From a checkpoint of a small transformer trained on Wikipedia.
Training: a variant of Adam for these matrices, 1440M tokens, 11178 steps.
MLP neurons of a small language model. Each row is named by its layer, matrix (down: output weights) and neuron, and shows model dimensions 16-207. Each number is 500 + 40 x the weight over its row's rms, rounded and kept within 0 to 999. Numbers have three digits each. A neuron's up and down rows have the sign that makes its largest values positive.
A block is one neuron, or neurons of one layer that tend to fire together. After each block is what it responds to, as a language model described it from the Wikipedia text at the highest values.

L6.down166:568459488563482518502513534530478452550514569505526522511517424465413547506465459500573540498458543445505512528535482587481510463560461505507447457456486558500425486462520522537496471538498548553530469527425502527543477433546549534531602543531468494472510505456494533487496524508446497466436489452467490507497487550559458505473495509487503481521444471514473486503503539532422519472523522519472504423502507468538471502439479477511510530442517507499485536511487501492541505503429534534492505398519465459513522573502452487492454518507556500458482523469512527485534492619543463574
L6.down268:513485514540462537483512478570514495540510519530465524482533493496503530489456564527475599510459464534428506448554511533430504558514527476492514581409475423530426510467450476494478533519526528519427457477470571423523467514493498512445475416530483515506459531555447563492462477478571545448498530467510476471472511541456494551513530512487510445495491432483505488474510503486499498512481459454456437429466520511560419503474496534434475496477467480589473454496492496496428484486511528520531485408541514510447487482498523478450476416468511490530548458486514527457508449508435459489
L6.down565:497406533454517475443529499511507466511498495473463522479463506504424453522529497537513446535451559566471494399511494512502514480529482507520541443447447480518531531545405491471460503478428515506470611487504440470525409474446524514475509505467557510502514503509498503415460479443546465557568481499523519511420455495505535534581557542535516501463537502545484554487467532577535554475530509507526484442533465503494492520565499474506563514484536574540463503433512462503496493566553490444514480453474479596459441508517467550564517516479504557523454455495487483510496515487565564529
L6.down772:522550502386494468507518503440546494470442474503490505411557484546455452402489542461545514500582485447479495489431494527469507527412471573519510515510493458469476525484494467482472478511537450495513540505501491500532448483500446529471519510410467435497458533492518486472425454600499460487517467473503475481504479519501413493476486503509508538520539521476486436477545482558500448460447494470454496446497464445515486538426494478499480471483520518528572530518473536543511514571511583564481532509452491521526525511494430493601503531502435514511507471501463541560484511527460496486
L6.down979:509524472500563530505493533487453519534543483484518604510504488557459486521515468490572531538511460498533430476520530489504528546582522397431530524470481502512529569492462521555528482490453450454521416496503443574544524419527506459480451521512483521482503506529476590483487489535513510451588503494495445537498532522539517510530541509478500539487566570499560499468488465522446519494537508493480562470463502555498548524581470496510478506527475542510490497529485586529509475500443500510392525507452562483468486522465495555462494506492506583471487476540493516509511450558447506581
L6.down999:477526493482507502438509512510547502509520499503532437509410488569561430549475434506494454486470504536481466469512443480528480608477463500541542475546453528543563604479527543478569483486479522567521481498446480452407430537533517506580520552464452471469469547447516520501427494523512487565489532572443425463462519513473540498490502357447451552472441467528506552508573510533488582431548517522497490524480520478532523444469502532473438482526502525542498524521489482469553412576448459517542539570463534444464426467483470483499514490441467539512474583454546456515516510567499568458
L6.down1836:578519533514430457407515463465468542524464515490447546473466482486539466472509484512526529519513517493423529455449490512548509461489486520467476481479561507529511501524481531509503498505460463435479511558498521495476524446470489501473522487502487491566521489457448528512537493462440444517580458493598501473489458470578507485447522483608447517476445482540427549491486502543502581479498479501463568528445525536494456500569478491437424461509495515477550436469494508472499515532508514492544466487509470557538483495465514462514488484513496488486527546503485592489458446560531475520
L6.down1846:503533525544475501383503473479488529464520555514559478473507544530514474423415524480473535492484561456532436506471461533507427554476549475444513514511521497489477492463489558541502489448472488440547542540470482450510475518505449425568474471495499494502504495515492525647482484468514542474510483567475543529445409485521512509505496537500501502498482519514496557496574585579513512473510515507479520429540529528486530547616536496518538481472463436469583385551427508514528598498539462475485508550469547519537437562548530551463504498464491541545487535478535501467419535466522572487
Responds to: Word-initial "pap" fragments. Opening subword piece of a word split into several tokens, strongest for pap (Papua, papers, papyrus), also ste(el), Cam(eron), mur(der).

L7.down24:462452460519469516473507549537512533509532472456548532495478542545492504494536525549485509510517546458496516582479479495497546531475487444479507516503520514544451492421609502523533530478510514469518466495538464521520424486479463489517542459524431471492494513549455544442523502551524526455527472370475482563471577550483553524575566526528470565473508529389508454446538508516512505475513472543507435533413493471483466484492550490485483491548566513502497522529555469536459488472450567458519467487495511542502593515557507416489587514476492515555479503477483534497470523485531444551
L7.down31:451463553423544463529461518509509466502488577456572556381539517432472502496488488519518528417517517534520401416501526482541436556481495433470481525487487536432471493428504488530485484439434523454503527534497566448459402432476520532495448539493491449568549448487549487460493514449546487454502515455479505500500335431422490582536492500565432454495435574494449483477565461527511482492427508483474504498514487531418459506570452546619512429493511505507530480500486518549480496472430512491528527556459483518474505515517405470460469474476540511421492524487579521515542448537508579440
L7.down65:522518476507469464619457551544479515584497510491542578510529540493510553566455511495468436477559552530494502534479483511547444519526458443496521486447525441438492460539629535458479477498452554451514479528501471452542518438498560522528562462449487512503430540429497533413493536492499472433534528489501529539522479532433554551500412482515485503510526524475534506483539526467509508534497541533479456587510473489474516457437551453597434488483493473512523541540460488550480510554554550464453494512545489531478531513498474421515504485521522448489461504481479492498529516458508595469
L7.down453:481531443472515512506519489610513494532541441536523516473484449499494481516394589506494472454514538510489524460481483547503479500545476462469478585510500435491508535519470486457502503496553478467457461526578471479479566484473514536511524501480461454537504558562522481487498457439547551473450455469545490485484528417545445424531471458466491497463476453404496474544450526477576511482440484521445449491546518440460484513467486544514520498445532544481507496513585530541433576547507564520513492496555582607521492481444504496518446532526443463425450443527560461505511536480517440543
L7.down746:441457519480470548528499520507458567477468531481526579535444538501481429532470505529599507502523477467457493512518468504512523449525472494499432511453555574522481505495571445522417529525552504529529561561465459447430430465510537385493461492536521463447467474486588544406522457532463490518498517503504526480538503510501461483512506486496492455583503475548541452571491529549474470493520470555445520509492473515550484509486535455517473453459575502512577495565547528538552477544493434510507568604477463516522491518519439499542576508483529460462513516493505441535468527478530486481
L7.down1020:488561477558515499550470531534604520513489535472567503492428498451434451452526473472482488483502517480537463544531530560524520487472450573495564493554455443483510477536473499492630495473512566546531459540436540446471424497523461497538461461508477502459511468457509490560429515477468469476520494521560490485562544545448518473503480484498503472441497497472487479482520489482453508559511540493509531470490496516538463541544492521515495441476500511527480537525573526429479484490487522484449562511478457430478559439423548510506583456479554539412577544472511559512491468547546525475
L7.down1123:532498458422422442521479447516469444532469472532460516517418505495505543506536547563387530549531466581484448517533502491487554543509484496542487538549507500547459575502443455559456485504494530500510502535500512555502417415562480438535489515471465555542472460439550561478494490488468504506452498480439529480482404497458559478492524455512495538494501439500547483523462402505500541564534520501488479516553450461503556432522547509501459522502517502533488511628541509582508472446484533498499477449482436516488467475544536521520546586461449522489483497486463529508446540494573521522
L7.down1546:509536526439430538556464518576439453511510485459552567487470502479519488524536445499456544468509472495515437442524513504491477445542432536438549557518546478563540479484560431515499442453498527476513509472524500543506482474518541467419535498499523525498479511488546498488506552480489530505500506449515456409547466461457480504597433538538461486489499537534439522503494460471541497511450504491444531441492478495480549487467503575517465547478519518454486466538511478490412474526435538496505504491490536577556484491446514522528454524491445566459520520503502510546434541424527480467
Responds to: Word-initial prefix fragments. First piece of a word split into several tokens, strongest for mid (midfielder, mid-December, midnight), also pre, non, post, and name starts.

L7.down86:492504567500531455465470520480513518428510485528448459482523435517476567530511468499486501560517519477477516517512496501471464551530449520504585487448464511453466499494473478501496533476502463456506515435548573503478500514516412530546549574496470509499572472459580480460461469434489598485476440568501471543479442480502480555540478532541504413554498550436585504461473448511575427532455471496485496479456488523447542487473462475468489446505528540421532502431563555505451496531507520551496544510503467552554472447532482541528465511507443552505519482572456492467439523431506519464
L7.down246:505522515463528538528503463458539521509510460466476534577513502491560504525488502513495493475526453513541506462511559503452535531505489493477530505478500492527534414524532555559522443480480476466453515480491554479473517456430519521561555492515456495477455503468497525533495485586453464535436484515478510451552503519470546437554557477451469528492564587432512583396545488502445489511493470484485446431448467508557466436570448491570527474536485474480543523504533566500465470509489510426482490453517458488422521504502513487491503497485538456513564524467459488546530565520491502464
L7.down406:538505539525458502514512532466534542481510478468477469459503495471446566492478546490442549532503479585497498522548543553541499496482548498488546452494544503579463453463517451466525530522437509410518508496471522488534499479499572494536561439450507481529426420483477531546497445480495481485515507505535582453508460532349502518508483470442467511444453475514470596546481394506490483470493478478471454536464461432451438496576486474496388479529519500453559492544500483491549385503474515463518509495446491544479510439411494530491513583480489492482504486461478547510567488533507526529
L7.down410:445546463513575528489449497538501475449473535531498469487517503513444526473479483452495530546525459518455486484494390555523557537514487498460531530465484526442465501536596477586486456470514570524491519526486483459495439522455454510440509384465560536538494471497528450471499501486470469439515465528499541486470508534488471502606408460510550540490514515498508571515532515440524510423497539546539509516530479486486498482489460429542455490426518452510526462545516526551481537521485456438537475478495488504493472489571525509467506540527491531520523507512540517515558542531443482538
L7.down716:516475439506544426522592466468456428485505495495490473460494479547479489616496501532483511551477487479499543459527495501519498437475460443517546508472559503513453575460461501485576461454444539502466419485544517427509515488484497490472494485492506575449608524529479525496560489452463520474506517486560583473573417477464462539530476445525427516403526511464538480507499499510535501552468511508514452502452537582498440482475493527523434486551528427495527472488459555493478449512476464506570570511497483570559501534441559477455481502514472500462523488459447490569484507546536499421
L7.down1006:532499481505541405427492499472500504465510547464489474502455521543531499489532444487501488477525436536505474482468499526548494529548527470459532520466568495588465488515492458484512540443522489529476532561517500480520454489501396459536514475495506568399448469469537554527500490460496488467528509555464525481515481502487442480508470513481502493465475562466460447529482449399496513574529516485472536552448488521551524480464420534560449385496418452523464532548506467498543488463513541489541546528511440523519527482468552465465504500532451512458530587397461546456438506527486450537
L7.down1744:556539465518491439443490563468519464467457509529458518438536518513526466486498538473562522522491522577499495442461440520544505452515427475471531533454627504519486552552482472522535545485500541494486509492524524407467519510463448538499489497459512515524457485490582540462545437538495548520478532518500580471475467489485480547560421501447511515539451454496539541482469517545560473474493532446588504478459530530522499489553531522611494475462398445471474495541512460450507483497513552530491557490490498522504510490475498518473554491508462464438437536406542528579492564525527515453
L7.down1840:555472474518475520388454563427481481506510496475460466510549495443486470543571522521524564514493434586468554425444460481427504512473488471537605538499487449564468438497445539503501481493519562518487516482496511463488493412532450479507440500474485499445505497477523495580467507491523451498512495484534494509489490526573459541488537510521508550513605455486463439557457487496470577522501524502521426510435511430575443504569519530539475479522546543535582583498445475436494441629537467466493476507542419446478565548481523461536548501495460511473563502422513487479506481543520488517
Responds to: Incomplete multi-part names. Non-final pieces of multi-token proper names, mostly place-name openers such as Mount, Cape, San, Fort, Rio de, La, also mid-word name fragments.

L6.down89:533555489493524521516468594561491541484479470443541410477513528426425432522570481490532492479492503503474520480490472503500498447454424517512594485492514544567550452466415467496573503492478567469551541482458486534569542532543479504470517496475534505520469511465501508514403425499485464462533454527498543456573518534539473521546537505473492446514501533518549536542562480497477557515468486526436459482489502492507506479488497541599471483538511509489584446495563421522508508522472574490542466528466455525445409501511521475469431521519499441513484436465555510529460477504484480545
L6.down238:562545565550527494506524467482491448473537451553505564446521541527558532509532501540539442417527560497507502583439466522538507499574540457592494450578466528531476529456449492473489515530473520467541520460549497483482463525482541448438489471438503447538527441459451491526448464532484545470486474529461494528509487500469527497572519577453491523468479524546522447511559530491546445523472525449424510472474473463518518495557510493555486579533475587535588497535518512479472504493532516491497561431513456491493468459553433525510438553475538562421533490505515507520499588547510575573
L6.down424:525518602424455468560471423515521470450530466580469514494465504459428470436529444547513447506409503492461501556479478523461554538439498528571512460524497456501582527498488570488522478475469468480513458436466560400469514493553527435462452569501528489511534509530531441456480480457542447490492553469497514550524488474470495573506428520496502510511450462479488508517413470571456511457558566547517453481484500534513520445610427551520455533540476536544492497475445460415488553471475473541502406505564447491457497523481423488490486491477492515484530518487503482508466496513551461528
L6.down530:535467452485525512482503583541495537484558507543546482506497482526463512460445479456580525427524533469471473532422459539499484499492534562483473516494491407502475463450541468493549489532569459516474475438503518503482480500536500553417449481477492483542482500463498542451430448495486519476518475453508493534475445520513408502536565464492549460472530460514568494485545424470462522560480378546506439518571496498463468525524511458510457513478551509488584498453537535458469499571492499559477509519488506472472541458535479497513526502486540413552424579464411562546486502494506517502
L6.down608:568511559511495524571510493547552500492535509503531524558549496498513576480525476503484477526491523452516494473518487531461430541486490522520445564512469481576514459536468463515488467504506485466581498508538513513485594491555470430480482543435487525547478558456498571448504446522558521469554436486540487547559489472519560445471488424513458520496503500475544463454509540556529445543467472506460485461464503513562489488515449452433549544463537456509477450435538459518495571534564556521527484487507487511464421504487505491420491478592483541474529484515530451547452436502552503505
L6.down911:514534550540576545491512491421509578530522483502541536481503510451542464582558580474416511458481496503571499541497502535504439487502475481517485556512498451481429488511468491490476597493413490512459495492517548414443474482491580510461558516551519484531466526510474451510493451500510475454480395588549498454465554541503457502486519526529587475458567570489457462516442490552514544462517458479531523537486512493522564576498510492472502518486537524440542497525414536541497498521474636489459469530468481464556467430470531407556487516554491573471483551520452496434467466563539511536
L6.down963:550424468463477584467505460511536459453480556517459583484471488456519502461460448529526535533589557495579548478521457473503492499497458451479494478542513524513525538484531516535560470521508520511565530516545483530501466490522523513515600427411509479347458446546484517467496449466441546515482478481542558495504502511475509507396494505509510473501506498497547469473430555559517494459460491464486506490508464471563549469455456403489548508489515552512487464479537512528543482508419444520479568546509521578505529495471493511531520501592553413521496497455404551574509577412513495503
L6.down1897:440540558537500447517515519488457561531516474542463521475473483406562496566590525468553568489526484544540567466546507443529474427546484514435570507565466576551523491495494543528430582521461531527434534492500465439466574487612562443515464504504460419574581492567492571475497424404502471443475524531460510555550497495508501495539481476579488475541469477460498535506482509547551446554466556543452576443483557537491513453521513537501477498537538502486541518560549486442584491529572567440436491500567452471521523474512528548468480493423554533442549474499456495508548528590451484534
Responds to: Trailing 9 and "red". Two groups: a final 9 or 19 ending years, ranges and decimals (1939, 2018–19, 32.9), and short word pieces like red, ed, shut (reds, Credits, recovered, shutdown).

L4.down36:524490532541427571473463488488530567549577505570555487471424469429564460494467509534511426462499483516463541500471474527514500465500494513456480474477522553570489536508501462502496523579418515555467539432443475489512485548485483557462584526535501474452526578534510436536602408537474536472475500514439473416471492529504491510519553453534442625519427518487493508507477470501440533451494474470485512465486499517475515491479476479418518538491439436501517482527525489468532469469546511496502491483482561545476514508480472518453525552537587584523515481499554516497535494456531505537
Responds to: Word-stem fragments "port"/"mov". Opening pieces of longer split words, strongest for port and mov (portals, Portman, moves, movies); weaker on stems like dial, langu, and endings -ed, -er.

L6.down176:596479470468433516572463534523550499498491554487448579553501510487479541492461545463539450567491516515561548469546528520468510486494477546564501506494493516528441515496461477503520529417395542476520499441523442544471572504521464508565476533533455454506473555436479501425513545519463504428479501543513452493558486512461508551530502516506519447542461525517472449503493444487485502505564547511503516482470489502451466489536489498457507524563554495474517489442476553544496520505509521537536498548480501495527506476533537435511476600436491490481532497398439487520466491438537428581
L6.down790:480494527538503580487561525452503495539505554490430502507476503473468462476492534549411425518591503522474512556485527416462450542560468527552523477485499493497445508469471487491524488493515495492468501561478559549457507475526578452474495501481457518523524485468513546497445463463503484488547469481506521551494503552486530540531538440457513483530532588435474514462485488520452439540543540450471557488567551461494540432529422483507501443515545472553509468507494428516461502442489582502514510546589501526542444463416499485528476443501512491560459518479508480522528519555545517534
L6.down841:515471497552511465502457460507521490554426506555591520530473460468520527570501504570455464481507508470578436540576552511444490449508505439482469507581466486525475491537500457489585543535518480509527488488516567431415550484455516531577522574548488501536574445433576476564441457416509482448501504475556498479583482491522513456507467509513539438479507469521410486498495519498559549541500492497409465486469434481512494536466578510529485460625480509482520507568548435554446481417487465504464526503527603503488533488475575522504535511490499494505509532443541467503482451426529448558
L6.down1015:447541487567534545474530416466494424511450524547450517508538505532548492483507519528446498520576551529478519522540468537509514394483581471505509430520522409591500466546511504431449489448520465488525424549522434474506492584527510488474549557456482483503529503556569525467476558498583523507487594519507478544546475496542493496547538446460493424441496537525530484465485509538503405481514477501480541482523490438508537441535579513503498480531500506528460496492547445494517551467495546476548470480522517502523489494486525464468486507445454478486477453534545492401531477507558438416
L6.down1471:464467475532492497485555553490443488518514511498485440525445492500507586474502474506454453531508469488475502607511533582534538464447469501522464503479506549448456469511489503547483537501513486504537539434453551437415517484463503424546543520543482508487391515505520541530521530512520502500541535499488509492484525563500471556494540482557515512469432520527550525508480483523504528535546460547487394469472491493547502513529473486500510479546473464523513503492499451556444543472494530533474406540491565485488509449452555486480565581506452514508514560464512505506557460514492357542
L6.down1476:498541517578528413486533483567486467445495446529539507519514481505472544526492491473469513537445462524504493526521531443555507480532526425463425462541506464550452558501479492491527561510397447518492497495493520545465505532502457447526476541506455542532571501567532495550543452512489564469540475488441465491472444519533527599601470563493591542512506499520445495513560526445498513500453494507425531421475510474473499475476478482460470467476590504497504443552549469460471465522414535448514535502506496520528552570524486510461470500471563476497488462463429497455545570542522514548
L6.down1747:501513536474512470563443499520506462471501498462488513489450508548497466493565437540479456532515483496525499521512542490433481509550497446441542457505462427482524464561521528495519481515563567513439527463510495505482496471496473454534450522469496458435509518481518496477576588456503551566491485453532501513545490492524466568543486503503454535531483552481549405499497469482534456486450495463507439494484505483451534434540514522515546420504498528537490530523543525489514525530499554479455539491578473532438557472518377570488456543477464527518394481477524568485436532475557511560
L6.down1932:534502573494456512532484457488491496504419565537493461452488493481525490473447498515500497493473439568478476520476502536459501621500508456497499535470526503502489496519470520478575484463554545516499601481480501449567505445539464559514527425491519497533546580469549542523476570532422404436570491561500512520450488496510518494474446524502519431554473478511542552441527467524543475497477498507417462521569523512477516477465537487490494482490546511443499561485519520570559469497454391582460432516402580538469486476475585504502528532525496529487457489468598522485540572511521478453
Responds to: Water and compound heads. Mainly the word water, including as the start of compounds like watercolor and Waterhouse; weaker on other noun pieces such as workforce, softball, Triple.

L4.down1048:533429487527540449532467434496552491447430500512515572548421539587494470524554461541476473522527507464526462469522588473541536529469491481493528414451510536460506514458485492470499534518482531480533497404529441506507451493480547518471538523390511576506415515542462440538465425508496497463502431579540547443479561498505464556501531461531474445498501474509482558516470559551487507468445467420513540530439551492524467481517502537515459500468479516506556484445532524533520533455426541400437478492474462545467520464551501516544499502460479528524511499541495532458573396552544517498
Responds to: Word-final modifiers, "career". Final pieces of words that begin set phrases (North America, guilt-free sex, fairy godmother, dream come true) and "career" in sports biography headings.

L6.down272:587559501482598515469471573449543421474486478578541515428514466439509541513450526472496550493542506543487540485571504535537460562448480466469560492465504511562507493523493522480466509454486464507536451457481490515533473502467593538428508535491435468494493440499516478499483470465561522530457491418590527540553491525504487506550445477478482465542531501475525563483454500547508491407499518489524510481457546510499473430560463500647464527493550567511542508518502462394467473545472510521550512516472549545464514586499455511451531534555487502516466547504474532465453505393445495504
L6.down285:542590508395465513418477479579477512481544537539555528463562501530451494516496474492488501516491434512493547481432502415519526512499491510546532453543528419487494449458482528479544486487445419483487544424443466525500463487461476486561567473526500571493454519477461502466510522498532515536480493539471526491492496510550480508515471587445455517462517482436491391536522492510526497508491522539512517452481483498477506583484503520554493475539500488542435489498460506528480480561472408578449557490506538532466499481406555496528417551542444472517494479504479457521440457506553535524
L6.down298:491471532466515523500491497543439501445478529470494523440539511504533469509472499527457482454594527493610493493577547543589471532518512554474450523503534488537501503580488491460510568498477482516500493506551508551483508561551514502531447372447563575446541479544535496500479487537563513511518474462490525508541433461550546510525472492513452569522534499531451554495495550519510538508525502466563514476481522490471608439524545447580514453446497487527526529458465496552494538420531475456536532545446478578448462494540403446505585512541496428496464522439496577485540481464521481501
L6.down404:536525572561473479505486535481516508556461540464515505500549575408451483482514540477537536515528514555534530403477529546506485523529511499533457517549479551534553496470542554506507514597536469525480491461508490567455587480490515491539483549473479479473511491527525558488488536547508566447480517482554526586475546501539485463538506519529519476467489500525461476516455507543521498470539483471534477546449481563426469546507480546527543509498422501500459451541505583446514540473494478526495469517516475464548558531575490484524436533468470565492497560440525517492500469584535599515
L6.down502:552451500573512507524530538453501426504492572465505512522523468552513541434442505526465520441460545460538545465469484502501451479480469518517510521507480460468495496494458507479494448496507508469517523526504522527554477566526510499498501564530491588517552450547462515494523505422538513492488433561520464494498514510475474571488529510529484600557454533532472500512484486513467495509562486475479490459526446497505567420476542457445502495455494562452449537558482512469464494533480520497417428521545492629499491506564417496473499551434518523520447458447434493471508526498504523467
L6.down548:477505457487512503481604567492507515481497466452554515510494474484534520535500526475532497579501488533570485504539485544507490469550510579508492492487506538533536452501487491479473571467503515499488515585482517508562470474521517485471550598490582506582485494543445515568506519473522503574457483468492498413488538442610499483504540488440524496438563500560495541505556502515537515458530495495417507573525480543503500420536482434538519513478475484486452439526575564463484545510531474528461537497535515542455465491504604473502502454521461546464451463495456458510508526465504475521
L6.down829:497462433496563518451459472480489539446466486498462558435532454509521591529501480578543500529461498531536530547527516584487494455493507457415468534523489495579509468439535536540429479500450513496490485574500540390544505521516536458602503523508549490545564517500518504417479415536483504484544501430476447558578457531507440474501501549551441519520529491462493522530465510490505497472585522473520520497497552564465434474501516530488471521474483473508488478434410540425445505525562542506498496480462484523469472525573471439469525486538433479536494506472426521499508467521502513485
L6.down1899:558485473570458520500500502510522403517458510529578493513541520501454511465532516601530496504582517435510534438544471510596490470542457527505508500473584510513527539467499477461505470461488516483525523470441514376520467500426541512502508507444527555532529475534491452564486499514512539502509448516544497450527488489487490519525532460478516545539427508498497563487514443596588491446483603478566536471498565556492553560437521459604463516509486501453482515484506477391478514493480585529530561536491503557484497541607483511468550499493478514476445526493564475534562476419505551452
Responds to: Compass-word place-name starts. Fires on the first word of multi-word proper names, mostly compass or position words like North, South, East, Central, as in North Macedonia and South Africa; weaker on other name-initial word pieces in tables.